config = dict(
    n_layer=8,
    d_model=192,
    n_head=6,
    n_kv_head=6,
    head_dim=32,
    d_mlp=512,
    vocab_size=8192,
    activation='swiglu',
    norm='rmsnorm',
    norm_place='pre',
    norm_eps=1e-05,
    positions='rope',
    rope_base=1100.0,
    rope_fraction=1.0,
    qk_norm=False,
    attn_scale=0.177,
    bias='none',
    tie_embeddings=False,
    parallel_block=False,
    extras=['capped logits'],
    init='normal',
    init_std_qkv=0.0284,
    init_std_o=0.0,
    init_std_up=0.0284,
    init_std_down=0.0,
    optimizer='muon_variant',
    lr=0.0147,
    lr_mult_qkv=0.4,
    lr_mult_o=2.0,
    lr_mult_down=0.7,
    beta1=0.9,
    lr_head=0.00963,
    warmup_steps=200,
    schedule='wsd',
    decay_fraction=0.768,
    decay_shape='linear',
    final_lr_fraction=0.05,
    batch_tokens=65536,
    seq_len=512,
    doc_mask=True,
    train_tokens=310400000,
    steps=4737,
    dataset='wikipedia_en',
)
MLP neurons of a small language model. Each row is named by its layer, matrix (gate and up: input weights; down: output weights) and neuron, and shows model dimensions 16-111. Each number is 500 + 50 x the weight over its row's rms, rounded and kept within 0 to 999. Numbers have three digits each. A neuron's up and down rows have the sign that makes its largest values positive.
After each neuron's rows, "fires after" lists the tokens most often just before its 100 highest values on Wikipedia text that the model never trained on.

L4.gate245:481537470423458520446434434464528455447580458495541486546410416523488520523423455535398520584431493538515540462568425377567497470410454501389608481536386489448483541514506560428489400477614579521514517546522488499522472500468465477413517485482510573493468551529442501600495434496561438501
L4.up245:461513577429424425456421428456482517453559509438486453558443543529479477586413426569429525530484493509623479520554453470575546445469408555462474532525477436438416460556457607530546427517545574492435532555423468425469545503448461492381530571428519574545566529578547530508461529522618422533
L4.down245:508495507489454520544499454534558488526550590510462528465491490588472455502472536414493543518552392429549518495431552508497553502504469517406459450510543589512498498446501562476574537360543417517480534433553458557559468448435465497484459443479478490547464468464505502416505394453497495496
fires after: "\n\n", " was", " is", " been"

L4.gate99:508504506468528556480583527490543493545497475476563449526514449445492612580458464368518525475425529472550497522399523487510414449506540459549509493515475513601476615572557507557454571533507487473552480499487464481529515554445495436538525547528495426522495426430536476524597464465488524458
L4.up99:468450525633360509472452541503453404502485552543517440479483440558498494468555511523518444568436469448429513515538607505524481560563521491449452595501613516427450570482464495464527471553536574454513500458525545448454425393514507582510473581468544476466587489575446503466488504519464527485
L4.down99:498512474548462484478497495513520532552571530451435548528542381530493467453546439490437512508417507413478559554470500460536494527556572490608482510456565568431514517543591532486515556461483437471493403519576564480536584474476536474547538486545479515416526480489475466465589551454516496530
fires after: "|", "-"

L4.gate364:527499527543542422537543544420552502456499545533432495494531468485512520588464420538448468458512514529524463447511537491572521514442472511469433531508517523569397444500582461476549462460476463424550461496552519466469497590460526474538491375532437492465517516511426513432472443428469461493
L4.up364:556495544549568513445547551515515498492486445467480477479549538501561513494509516486627540550508525434473451476461483560441475564486646416444508532465463490614479512542608485573623500577586542542498447598580488530402513550501464482521496510471582522502542426614481473505531443527536473541
L4.down364:471544465577483506503507554516480451449446524536524513525435522499574494480380469427502513455483491491500593467490453460536451488412432535483525550488546558436379462499558548485534442520474483631479513546523585400437439404570510435510479510410507528507427491511571558556500504557502481517
fires after: " (", "|", " di", " −", ".", " |"

L4.gate374:489507480493519511410511492535495417497642440624518555546422518532554493496466559531440589470475460506526438531526531542379502545442479475504487521526493439517507443470501499441534407518562520554475499467540522531494471451493505570507632530492477502558636506355520438514521482436408510396
L4.up374:437510447468470536559496482480532443522477492566415438459487549467522522515458456511500462434439487478481533509458496502508517581436474524531503481467499475545497547509478502489479495454538488491476476644471480537459545568495566487461568504443459594448518421497555495462516585537443438471
L4.down374:493458482561510496425504550454451466540588489502587509464452439498525478471525489449462592543570483555564477536500486504516577599425586496472491428458511511442437508516497430556568577536466511466436528541514448511487508509536569467512565497458502536527554485513551455551518541433367631447
fires after: " Al", " U", " Is", " Na", " al", " Ga"

L4.gate169:491502490486518506551587493532484577498466461490523508538536418476551493496427631550448458465400472408478516460519463492528519385519550518386527565443489413529482479512491473406482505461491440557477531523492453499538485424504412539510542434462471419463585375530484473583500478485470467515
L4.up169:470444484500499603543419564617561489579435440524505532518556575508436510507402468514465508443536453570483515505541482533580507486493491547528469558435532473566496479444518531552494406596456502464621602455570486418538489493443477604542487433561446563534520522512463476517571492468538474525
L4.down169:476553560504472583553544436551467558563561532475457459537475556509532556476430415493499525492473467438511540463500454503510529495513574534465508529516554497484484493540620420593518439519375533522519544546562604524553453468455454562482457428498466471523476478568450505402571554410518465566
fires after: "-", "|", " uns", " un", " so"

L4.gate30:472523429534487508389410467558491519489569451467431479506537425467426556533557493485512509460529462522525545592527541557453468430498581510504520543552498438453444568556590541541593547467540530449462485447514516572502480508524466444457480471451427523512469516504548491518521468393519513572
L4.up30:510520528498483564493537421609547557478591502512430453499512467512471522522483549450499448556392493502566497486491573503507404497524554496486539506484521456446394544496538564468609534551565446463436460458458524587482477490448428486478473494498523450498524513520578573536450487378598458525
L4.down30:574480462465537616394502529637510479556534542491506390435541484507405553469539595506482497408536511507536511524516535585394482460431510473548489413533451482418550505532468426499505471507541519599559448519526576531507510487492472409443524480544518456432544552412419461588560512513568544497
fires after: " was", " is", " has", " had", " were"

L4.gate388:538424433539583472481436538524512534509587458497488507519545404485485441512464501474492436463525544488442531502535549493576471450401458547544529429427398493380429544559435572476499479469465521477465588403486444425502538531514431537564485501563456481498464497454444454480527472526583417526
L4.up388:540398499491563568466387391468538547498537460584491479584522432414479477517500494530470493521527525528544466449547375503522488521519540531545563479473389502402465499540455506509414505595553521448513475484571401471408475547525477474507593482553444441530452468514534613453473516492552512474
L4.down388:504397417532475452464421510556531502447500527606471461605482548511436534490430471486552507531577457480615423452515425568624522481516563506495563411579450450377424547563498468462436557526515526557511492486512526538436515441476518536511495568554426519530398528542516522465417503522530555498
fires after: "\n\n"

L4.gate37:527482510586514495420504457523565436553546429511656511511512432440479493508483421520438490499523485472525525495475547500516477537437512546567404598568557529539358576506542597471446555522458480464526487531537537555525503476514507520455548528521404520467494530504452506429471490439522456453
L4.up37:453500461480534581523478531481502551450537465462411491490449576429435445420462391488441502418470477533507494424507567505482501480555423493496441511478487480513520535424497478494489503548452551514571421559479473526610541480577489444477523485490585547577498470371503478447641380547469589543
L4.down37:512556496477521514485565588488535493444486538425521513503526511523486548447424539530344502536530499571498488506496492523539560600551441441580479468419424462467536624478478409563395545487458424492472541516395437460473505513459494533498482449543457528504532553516514493510462545482474521461
fires after: "–", " —", " ca", "-", " Is", "nan"

L4.gate211:513491506526450482481482462359497447473498487595494515489512457559469574522442547433545444424535525595382545531452469536525589443476576520523461560499435481514517431533442501425515521503473401500410538510444514511492553543432459515534569554552493539490510481633523499475501574562450479553
L4.up211:512608505561581510612506436449561455532551451433484480446505503507486526547546453468502450543447469533518502426526495438543537523464480582522543510485457438450587548528590495534469574504534546490563574478515542463521486508515542507461401527506579470573540435551583425515439431543436554470
L4.down211:476588525514526531549560504448513485451501526517462462489408485590555530620460510473483438489538481549500478453507517568555428411473434445526569502588501443504382523510478475503458558482550517535561513493472530513566464458412415527538446564518522547487472453622606441439581478510463457412
fires after: "\n", "  ", "P", "\n\n", " Doc"

L4.gate18:549524438502521458444424439410542504528592545580483504549411515420490346521500434564462482491473460536507477517587446448532510448514524500451518421451442536406447580525452600476572482502520541573533500497564450523488550551554410548463445448549497482502502526403507498531482489442536415603
L4.up18:507439483526549465445451417496570472477505528456511454565451461522476458473545476464535572506538451597508410398578444469647439471512518475475533463517407517449446489543454584465548533574526542516509531465498392476464490494518439524422524570488457495514517561434499472513490497468551496477
L4.down18:588495494544470485512449488506483461571516472488552511490520497568431503591419420467521513552530501557540525539496436524496561445401530561493492468530490500437441532524468541406466553523526503499466562515441505471471539478486487536483537490505487476408481445501478516525516468488461445437
fires after: "\n\n"

L4.gate347:487543543533435433503418531451492531461510425527382519479462463499517477469469464415494363429460419554541440523490530562554566532489515574541521470574529520539425537594476438476552605579536478418570531612527518558502580427519508535370441495431471470468560499491532506534498552463577447505
L4.up347:487552406473428520450487412451528467527486503547473541452519530422508476452472497640545435544581543516528515535524461475501629561542507451616537508491564452534537516439504571518463468490494472509514550552514547399462605550511552601564562547506372514519542517437436452426560450580447534530
L4.down347:507590504474529546464461435443498547501499518552578471486546474510454543455422515525584538518529526465503448566493508510620566481567421436474462525566535446488443579499585441504533586506516560493509495435558475457461445477584442441593464588494420487513448445452488465447562489472520573486
fires after: "–", ",", "19", " January"

L4.gate385:590541450508402501548449489442536532423567494546407523601489481483453449459542418573468477452574531498636480420436563442495511459503459526568546516516514552506516537506464578559478542575509516522574503549530423500543427469478398451473496524574512488469492440529433496407517490463584436499
L4.up385:430462420430530513450429396500443500499457495495445525541411510539464548465443558639472496547415548479489506487513464542427514523529511555436489491516482478506565587586563461498448567385472472523520483510468476560481581512541548572440466574515540547467527484527558418488481410559496561418
L4.down385:521456512453545469506506510439516464500495494579404406492539607494538571416510507438516536502472511489457445546533551589434526489476498476452553566465518558552500531432480526448542408508568556596507419570522521524376461569460500428426504398479534525553557509404492426431396639565582488521
fires after: "–", "-"

L4.gate452:552525516477537436525573537571474541503526538614518602505516502499507529513503439472393417432474384495461525467461615544468407447375461484558472520558486454522479437506568579527553459521505537522534538524402490447535553413410473449531597516564536543596472435521541506527505506504417511505
L4.up452:447487450535459612551486539537505425506476429465468472519511477497455546466431423516514610530496524393496545490549551453524437492543550483442573422466490444549486527524509326479494502521473554456539548605573525504522427484584561600491521575481519485476476407589567498557459597411482445499
L4.down452:507511401408537523557557468474532484497482513505476601422591451475501526510474504506523521453543537562488434534483490509565401499462495504513515438514520512463470496480607459551429496438448555562496525472478476452524648461531595467531470546462440586576516508578569550444419484473430518474
fires after: "-", " in", "|"

L4.gate229:598541456481517484535540599475465408546477506458502522527515470582508511488473413553470525425465481455543435577562464514467547475458443489480555467439593431508415541382532573566435433516563493501492546443571507410499455552556511499526601441586427551555570481513553496463521494489417442502
L4.up229:542566512456418469463463502494516499497488550502566598522536474492571544519553476589505425458426518434538550557550476609520527523499482543460484493516463555479449495528467426561441472463493544487492390516447483518512470448554413499386558415482541441465571467560530488473580525563519524442
L4.down229:439534445501442490554477484446472498626505509460434453491496513510499530508497539540463443438483520614468472495554438485497491481432500505502471484470447631430500502551519468372492532474519509471465457477520427526570563486469488484501527426527497549496558605527475459511460503475503453540
fires after: " Al", " al", " uns", " ca"

L4.gate399:571504431497473494544474503479435547494548431564549511526501477479442482570487461505400490513513443503471455469367528494461434502474507473517558441459476467505524537474515450468495510409573532540575579494467451454559557408527464443484451482547406445472419474462485596409492597487598442551
L4.up399:508443429474460553551489508488525529526497531577550436632498421436507530541451453520530534545523463465526546525498489611469452475435471472476545453534445479535465466397516456506490421477514396445550511470465445437455450441545459514524569510529459347542540488429444620430469522537546395474
L4.down399:502487526479527545482483433502490405549444482566519423525563537547487497499454477488521519513494496468467598490589444616531605505432547574493445493595498511440495550503483501403529503518629402496518507540555516470456500405472519481430525490543487470556513560477546541581517621567580475479
fires after: "\n\n", "-"

L4.gate472:506440497436516512475430463532499545482574521431545368600458491455411425432523428535522518477492491486516433435538468460537482431462502517443496401434471470475453469478517578504473455523574518573548569513462460484415523478483500504458538522534446498508494526521448516506555527515575415530
L4.up472:525435516484481486472429447491474442583575485472527432636410490533436497548526429498493513524557515515546567508545445363562430500523484531478515380566456475389415525510473569530546422511597542500502499543475532541516561493529432539434509513541524427552480592510533497465507518503506431506
L4.down472:495510490576427473456518484568536493514646516457488552542455572513509436493446491577489499412512483483517508514486421548532501517480541567448537464423440492443476482470549515497500518484483470502465460437483555447521548502399482508451510493608475475549460459563499544541491495508499436540
fires after: "\n\n", "\n"

L4.gate467:550573528385444466493568471434469581534501457431470491479435548598547558487503483541411590500450510526533604609525544444506484547505603530459455490518593417488496566507487426457595438501457521411571560514458397512447492556533544470565486562535413514552496541470500461586491525496412473512
L4.up467:501503519448502524594439517548473470514477480616508516477503435545515455514551382526453511485636410533459523481440446450475370566469554497525456573489506480505465471595495592519414416450470510483497487461498507537481543466524511385492532476493442506470523636514589517558519506531408464611
L4.down467:482503506510446521530497425512455565491560422523519382504524531601573509484433433480433485600451517451505524497498476439629443493570502533507544630519519479491396492500484511524560562518460500455551526554529448405496397557452571527554569613511573493513484561461527505518402526505517464474
fires after: "  ", " (", " se", " lo"

L4.gate205:418448500567472495575500524535483424444544404485517502437482361549538439578547468532548510473455582465524410562497511443555447446447511548543525480484463498506490585474426478430569531510455499535525387529485508484392421480509455549523470518453429510455544510504533468534596598495430466483
L4.up205:494529516472632444528535510534507536494367515436514537557544538565461420485501526595431612549539424582494455416494495434493580502463432468528457421450510541481479606413437533480438428508461431539526532573487531586601503465539479481600547513522439488562416464371410443508410578440411518484
L4.down205:480562520454544548527457513403507540502467602399535455476491478521559572518509459571481543513475511611462499456468461456562421499492524466524461440461515468529523568495515405566427459544387508500478488487512476521594487523405528537479529483557460478577465418400513576539521522465532479532
fires after: "-", "–", "|", " 1"

L4.gate166:555495433518533395488528536548550495475570481513383451421486503523491541560461577558461572471417429478480459471527465465470524514549455422604476541499470577433508454563433554482542553502530462504422520530568489532513391509388429354500480514557477463421556431530572570447463510483580470444
L4.up166:512533478510431517458427524433556577544513542483569460532529537628519506548445532580488538521515566547501517481510349456467521468439498452500529518522389488458438430526434529479533534535516554444419593529459452466440472595559555524485490605471477493427505528491584515412399458492502501487
L4.down166:408519485518480551472536555544531413479529478521443405456562565491503575528518550461543559482481427518466542403624502495509476419580538523446490460499480477405446544586512574535502536497510583506402508476514461511406474425513435467496434503536474508390555472441526431533493466434628504469
fires after: "="

L4.gate508:480444389553487357529531483475502482551565501507502534541539367548509454536483530469421510478471541524441455425487467497523460462530425518540472461489456491397427518460470565465495570428495424505398500502425426441486491553552487560544509497532527511492576425483489361489536487431508595517
L4.up508:402467479494502500500444582516513513510523457480542396522527559525603471555480545580434548472437500524499524433464480496560407445440588492536532426538503515453402546474523457531547580607535490525553535574475474462531541538485454468492464472495533467586500430494519504501523548393501580458
L4.down508:459471466455568528585447520480517514426563439404548472486489501536457433461500466499550538475451507432516508534488357550524544524537585480370472550580492495551511513490464561469473408549507473485549519446519500546437560473553554527448473492588606551498480496417492477445522411451463521441
fires after: "\n\n", "\n", "."

L4.gate93:495493518443409516517508394507549514442503462606465498519565576448509508475497427511388461458550508466405536478514402495447481496517478439470440448484550509496531542502419629516508443374538472538481482506576448579513531441511417513648458475459516538526526472430566489465467551546470525506
L4.up93:515556496473525407485594588491496489354439447443528423383479615530486556457604395537446451576482602493529466538539482450492509543460511561535503461594516422498553523425443539565415554434522516430515460496550478519523431494493395486612477504498574442516500480541443520502522506523562554450
L4.down93:445455549519420582493422581548474505554441560476520517516574472514562491509495473472544489535454515483542458600495510521517499554497485541506495469478499447456540522614645486456597512548538532578478543523447486561479511496466576522392499498580501388516500468583491549499459486362499423491
fires after: " on", "On", " On"

L4.gate488:494500498507532503501598478442501490494404497522536493451474527548518431536452536528473383501545546562378496476510467503478367536538512504508512419478564401552526550561426416509487508517406539404435481521475493448440476508386494554487524474444491472608521516440422518484431483479513512495
L4.up488:543484503542499547438569435480537513590467540470426503556483475482547504525493488497498501482394472540477521523571481507507507440509435614430527436482518455463552562486513397520398482524542588539497512450532548501476452537578618513543438399475494509373503472486589487439465526522495490479
L4.down488:526429518513542507506423530454475544458583401554528514560481594434433443573541470487470501488437551480471521459515580463503518475375533509501474562470444559443483504480523502517585516575472533480525473466578521536417540469505483517465407455514517513489614525495399566474517546531433552514
fires after: " |", "|"

L4.gate262:520459537460497518582576496537491503460509428492400526415517426458526414537428491521560490474489564515569501491438455544561463423444438534530613471522444470510516558578543500543504542452499524427641517552543630505543536416505521520500519503481511497480549623436460520480527553463494408555
L4.up262:495516518417551548531568524516446485549520431482629466496506544532537560502472504465444462385492468464330438523516581445534486511433496537466575546523529489434476545537457508555443433402479508555552386463524423519407520481528594477518530477449407465525452533472383432565495485536440462490
L4.down262:586414505517507532486491519481518473607535492466476547527422545526448435478415467428542553552556548439487435459488543504413356540546566429418551465451451526475495457421483449542520454497469578553467545416490442579560471523483496517516584525523522422465562429538511540437359594491537507498
fires after: "|", "-"

L4.gate480:485369522554467485441415589488500429526569490579504488504522525508507382574496510584507567385622448396512542450447467507500520532422468523494516513458547483566468521509418558508499601556524511468569448464579441531539480466439497509577501582504519397476501483561586495479566468583507524489
L4.up480:462509466516517388522487455592432449455492502458422549474446487504538414530554436522469589508483502458581452570508490507547530553530450496546540594517532479614483524478460574553437440567412485412503470552418505482524567519391505502547457559476525525508534516486509482523429502434465502532
L4.down480:592529521478570528540517571411548507517471464462436499449544466454478506556463452540507423505468561548401435433528589524520440462520427429463494551480485462377542502474484472502551509457485567568450490499566556526535526452612477427445501373512492496475593548512444456449544535473516514625
fires after: " |", "|"

L4.gate137:522507413527564451437490415491400578566518498493560643409572558423442492574492474406506500432549549513502496528462470463520502452556519498568463516471545562477544494472523535592475488428551561510456481551568476508525608538473441473526530422613517501638512544540522521492455492619471591468
L4.up137:480481410467523468451621493523459538481565463472475494470484554525524524543483480573496547406382469504483438427466487528515464507556489579475469558593377449474468512517478565420484459533412458472525458535406461586530473426585496545486469466525486490529547446493578570477483465486419437434
L4.down137:491556426555557435552507554511425487605554488520501498501447561480464490550485558467461530569450482442518511431440448425516551523622528521557425519392527588517581541457489502533548447501511505489483465511502470463511582518496447490498518540502556564577493487536499585457508416516587502479
fires after: " on", "On", ":", "Ju", " On", " from"

L4.gate243:488446455553416446592586520420567455539494517651569514525511575513490473549574551596553519505442585474462545508549609492500474433550503480574567493604523490492506520492514472516465548486454539481481498520431479464470481477471476546423548490516520474475502489575519523419535553550508486574
L4.up243:546471497490436454509503487572383574456496510507520575495414525519536526492600532515573409488482353474556466535523513511438578488560556501511547629472488461518496543473463483529501501495504510551480562560465500499615464549471476489483575553514421438469577498574525468447523399528515487482
L4.down243:519482573438569620574521525526560502521494471508501469565409553471512475409379504505477475478478566483506439487544527545572518521513498491524462451474513520398498583519517492503504482527406503510466386532463426521545559430651508564461452485562512456516442540484616551506505526506490497461
fires after: " |"

L4.gate448:535493495455486514501565457486449560430476494512480546512384502465544521525524451543506472444476557506531444478375502429453485495542469528484498460538453551439507556553549357519550491534466454559523557505474475459552484562507520529467645503477387548488508507527503438488512509492403467460
L4.up448:465574534433608617461530480524476502498440561607532470395464432533530456524487401531555468501523497558467520478539566515496390468449513488559494503573477466533511490518422527520563597512553494513416529498549479488396419592479467486492459548525502545528494501527606493524536484459488426471
L4.down448:568421459565432491488407380595517413439487483552517533475491408464541473503524488475476481503505539486421474373447496523484548542512443578506479557543468470429557533404452427595545440437583565456437440606511614529486479473599531565452568523502575499523439619388481384461427480522534504538
fires after: " |", "-", " ab", " wh", " reve"

L4.gate255:571507475482515377504569485522470571526443489454551455530500448570472483522535412426498475509465523470431451520452514525435547423485660581581545551509468382470440524494492589467512555518533519529515524492517460414582389514491407475576448468455442458493487495490464523509502512435599442581
L4.up255:448485509474505503496508512436493422558463525578543379513503394485501480525569563526592613469540425503567532571561494546456524512433513468523506554455527489438508513532551427537417527521458529512563557567514581527535445459546528441497478530478497475473467462437510509463457508442576569561
L4.down255:462478499494492459492581410569491495491455467519502478512451600554512466500536572440452570602509441428471558576557495474568484527565570534548503477499480457500483493525436562450562508597584520452547498490539497383506463381569407524511511525546474422477490521439485507476523506557544537456
fires after: "\n\n", " and", " under", " to"

L4.gate351:572450497536627475538508598511516448496479563483550500485461496479430538569499526489552521425521485504489508489425494529541440546519420500599562484502557383432515511453537561521517484539499447468442471498518438431472587488497495429480461481510390466455525533632576433477511487561602477535
L4.up351:520547612491528504501476584505471522489472545555589478494445510451516490425503499465502543327508512522482454431414495555542433573563465486483430562418519498519513511567433481538527542534544511498468435529525489442463491542459481495554506499542536465545417434580459449567516495482501490447
L4.down351:545495481514513495511428513538537576510405440445456516443527543508490456538452617484569521511521490501478425564498575550459459542594370502592505475526439414500539479555508516415491589447560543448427544432485471527482517476589483435478494531547509518372485431512503448543609466483465452607
fires after: " |", "=", ".", " Role", "|"

L4.gate435:499573495560440477503365552523492533385530526418461494439521525463510496523525575436554561469566511537564543505472567557531453486537531448557468505463351467536492495478473543545477472458530545502390478456558548478517521477459573489535501531561432558437494518458451431436542466485420472496
L4.up435:499482531525439383511449488532403437493551504411519510533537453507526440529580649567537542536460493418466449454591501481470472504590542533524512477481546556511506569456540564489482577479520506513428446494440622388442452519484578593522436533457441613508430551510546472459436456563504540437
L4.down435:454491576557442607535452509444542462448410459558460494466475523498513568496499449513461442451575435511522550557497535570514437479556510495540512558533474525522482516419459497529517416470535502474511441435530521553522614564555484473436481561591471525498444499427449624453534447501445557531
fires after: "="

L4.gate263:501485620581489558529488544435351499529497436470475534431501434480519513480435489530488456496489529519471534491486526428474525479471564511499549556488428557559444489535428604523503429458537514528533420476496509535484469573504507575518468495462468535466519534504553389593492474487537526541
L4.up263:555460449580532449518493588513573450490532491457582530584445461508538521513503582509461501558607506471437415509529451539521536488534454500574500525534425526497565415476447459536422484501540412382508519518574503520493484516468525563436461427425474508511462501411474398474460505469466462529
L4.down263:464534457470450561496521500523585501499427609554411520503504490534481546599443489441446433442500523598521500450557509491516519491555512497469499506496467493652555575447518534577575478511478497634473428460511546527414484489392520476545563461595521535521406479493493527514463419557542505470
fires after: "\n\n", ".", "\n", " dep"

L4.gate75:526466436441446469482414467479556524524632556462508426600439441457453426460545507502529558512446513555566484532518452475545525461533493527469516404499451504415404548523445562495495465559546511492505565519518518517464553486500454530406504499477546499504537533461494478498523520442520462504
L4.up75:597464477488488417419418419493580478528505567513489471570450527551504396510515481506483507481498556523583506481561461456594502419477491496488515479526468496410485542508509507522546493559587501453504548477485482534395562560491428455444497439509581451518553564443562454484530465496512455537
L4.down75:535521525503477420469514518491504525429546552552539455526505466475498464528512492478503496427526516488509516517417509486476470445462473526500515448488477571505466512499535546439432493529561488480530542543522524477514520478462456502509536548467489460565472533559516472492489499452524490436
fires after: "\n\n", "\n"

L4.gate11:528493394489471450493462507526559458558535605516601439523508372431435500491486470415444557598557551548481447500536430460440497488497559470520540441522427471403475469512535527508458482608517496482532504516493477502456536492475423551508501512573517428541527451429473479409486460525482492553
L4.up11:482400500506452495522471491484547529398585457578490471537463481471452502498511475505415487557470565565540434466436423469511562496564534574526488540456515515476500451572455577497490515596459483490492492567525520478470595572455449476366479482513450540556490488502496508440458560558580433501
L4.down11:582520462495523447411485561474447443540432529517515492465497468454504582505458550504497464475545474542434574424554519499483501504481490550491525417569415497473491476524510495472509438488491470443595422389492534503479525452485557542461483494550427522433568508505466508578442473523479458414
fires after: "\n\n", "\n"

L4.gate380:488563527565520472541510519480535486396568449471477505513449494465432472555525478521562582431416499617471472473527420488431472498509541494441462477420437508373528557603482529536526549512496569546505524450522525520483516547517406558557521382575438528539407511485507450477456480466523449539
L4.up380:521511517487550506529539544447472509487458495616488545394594460592530510458492509528455571490479514467546439367530550481466493493511487557471512537474478516533467526484532501483471423548531486507572492467572491498554568494559500447617514555369557533490459389493517521468452442549526492513
L4.down380:596539530472403576469494479454436484407545469460600460436548424510504564384495534489541543476495500481506547569480539468514455437547464539575483528477539534555522421429505500401597409545561509585442548469501461502493496556474469429474518521478496493444511524515587425478471499430542524384
fires after: "\n\n", "\n"

L4.gate82:505463505362484479530516550412516471551546599447446510545535489476474543458467445481493521445502415552516502537470456491456449440478551483475578477482474491469530508517511467485608585468467465539562520534566519472543490493507460480530528484479360484471573571519484476501544464607518396486
L4.up82:555553518496556487487609450492522593457531417431489523601500401494465390413450481445547502522491570520633496527432401543564362568443546451526555515546483489508532482553466476534459553428537528557545405563583483528439446460475498525591533576544428468493438526527524603495556444586483459507
L4.down82:555511575502478449465431491536579434495443477487438521429535582520540462533496512430538458466514524481511481452555475452486495446487560420477484568588511553424535570438465466395575460576478484533534444424518530483465487489494417385470490551500492452382490551512613497517403499515539580511
fires after: "-", "\n"

L4.gate428:556462565528493489500550550486498509496503478524535518452413447478484566525518526460524410461511471505426424488519453407537472479399466487512482547545551625608535463538514347428485520468586499532531525486488575572473445494459436555466498434477545506515496396617530526476538485495522421589
L4.up428:504516512473521540446574502505434480566510563500527479470454436523547546567491475435515484427555472491495524519552445537608467571496634533485474490520545603573541532553357406516462525441566613494586585504465558561415433499436477544520418407431488509481548465529489545498495503527534417508
L4.down428:488514484468486499477538553636459525501526535546561492480466617605567522470465497427496464463475536490493439560474481470588478492481487524468557511618553473501501521492499486450565512527503581609410511474475535461525504400493500469422594455418468399509487574619517450521559494593420485537
fires after: "19", " (", "=", ":", " Ref"

L4.gate190:472524539427553538454411517567533485430590419512473404496458446571541488567614518456527469459481525468451530473434487385464547368490482496437514433565573439469484549551426439479544556409434446456519529502482499448462537498490426446463492508476508475494452555485467555544395379572498525545
L4.up190:589442531449451539504468555554458499473522455557432485450475386523543517501558441523486579542446516569454449446470446559478521558459499473516419491434564484485479542475371432474513510471485481484561574535527510485530439587516521518509463561557510480490440449483504591508454447523511449537
L4.down190:523478565627545530517470597548454505420505437503471504438422506512528443468499425474510576447439463565472453462525470493484471631465525520557475482499500537509500446510462531563481456494462527561523441393519493504486599507573426428441448512512497447527436592534462538537484542411484444547
fires after: " (", " the", " to"

L4.gate439:595484520353569494381439448425516418517572515496514484526457464533510540472497475502463468600496437531570564515502447467596460519469501481601432476507508557505463487563477500524539516648475418538492520440440442481418540480435445560422545561467464544595535496497512534547545518432513439543
L4.up439:533466489521546390407486453458463456514617512465478526542534441511556563424424500515498525514598470477499537513559420436528516433538336477468535515431452563391494449502396518442594488497488537568488519464557493514405497549524569467461509532503533460613553482527512436500539444524519492574
L4.down439:536518547464468451419447512513517581510459418479502544453552488428408502472528433480485508567488511516498456513573457501480436489512555491646591497420445558573512459501499508458508470526470496468487555388507509523615518513456458594527439539535508506456458435487518527562419473513468610498
fires after: "\n\n", "\n"

L4.gate260:567491513523467477482516536438490559564567434506450495506394508460484494548469382441535465520465550577590414602526515483465462526500526487491425474562545447419408502515462480427458463575507593482419516493563435575481593528508454548564441489446460553612465483573488489497564527531557426639
L4.up260:541475507506526440471492475466628504498534477478401491565436459531510458520562487497528468565431533425676497517470470549501505485499488523504480514483426512378400434556419517467636450511494547461569537505560433504517470441534481520454476541624449443589511517533488492501502422483636550618
L4.down260:515611482458515536525532448472441534523549490522550396484397573371541547507491501563421531548527451503474593444611498509596507497408504482559585436485452564545453525442490528504423445464473519466586482582476539469487463469467410486496389527490510532558435524556549457494501508485509516448
fires after: "\n\n", "\n", ")"

L4.gate90:489611453420453511526478475547561498488495478498475488418460598533506567606474472515494371474458509508498550473510536387466495470525457473546602545414416489565471522444486514547515567485513498473521489450482558445429506565523416429487493385586463547497465477523484451458490410455521448573
L4.up90:521393424433466449491614478482458545488558483477490499497559537526443509502488556579479581459553435578599466487552435551513490506677453458489513444505406511489544552525442480554487521406440579507563562563498434513467530551514482559440503486401515489507444509491474404422524554515487498433
L4.down90:489546519551579491573451596477524462521562531495400507488530531526522442471497497471521501502430530485515455495471498413519513497504506359503377492486605486473451547513551520491503444553553455578521516474503500544529510520451523359493515399479522567469473572494465495576499500519530555451
fires after: ",", "–", ".", ":", "-"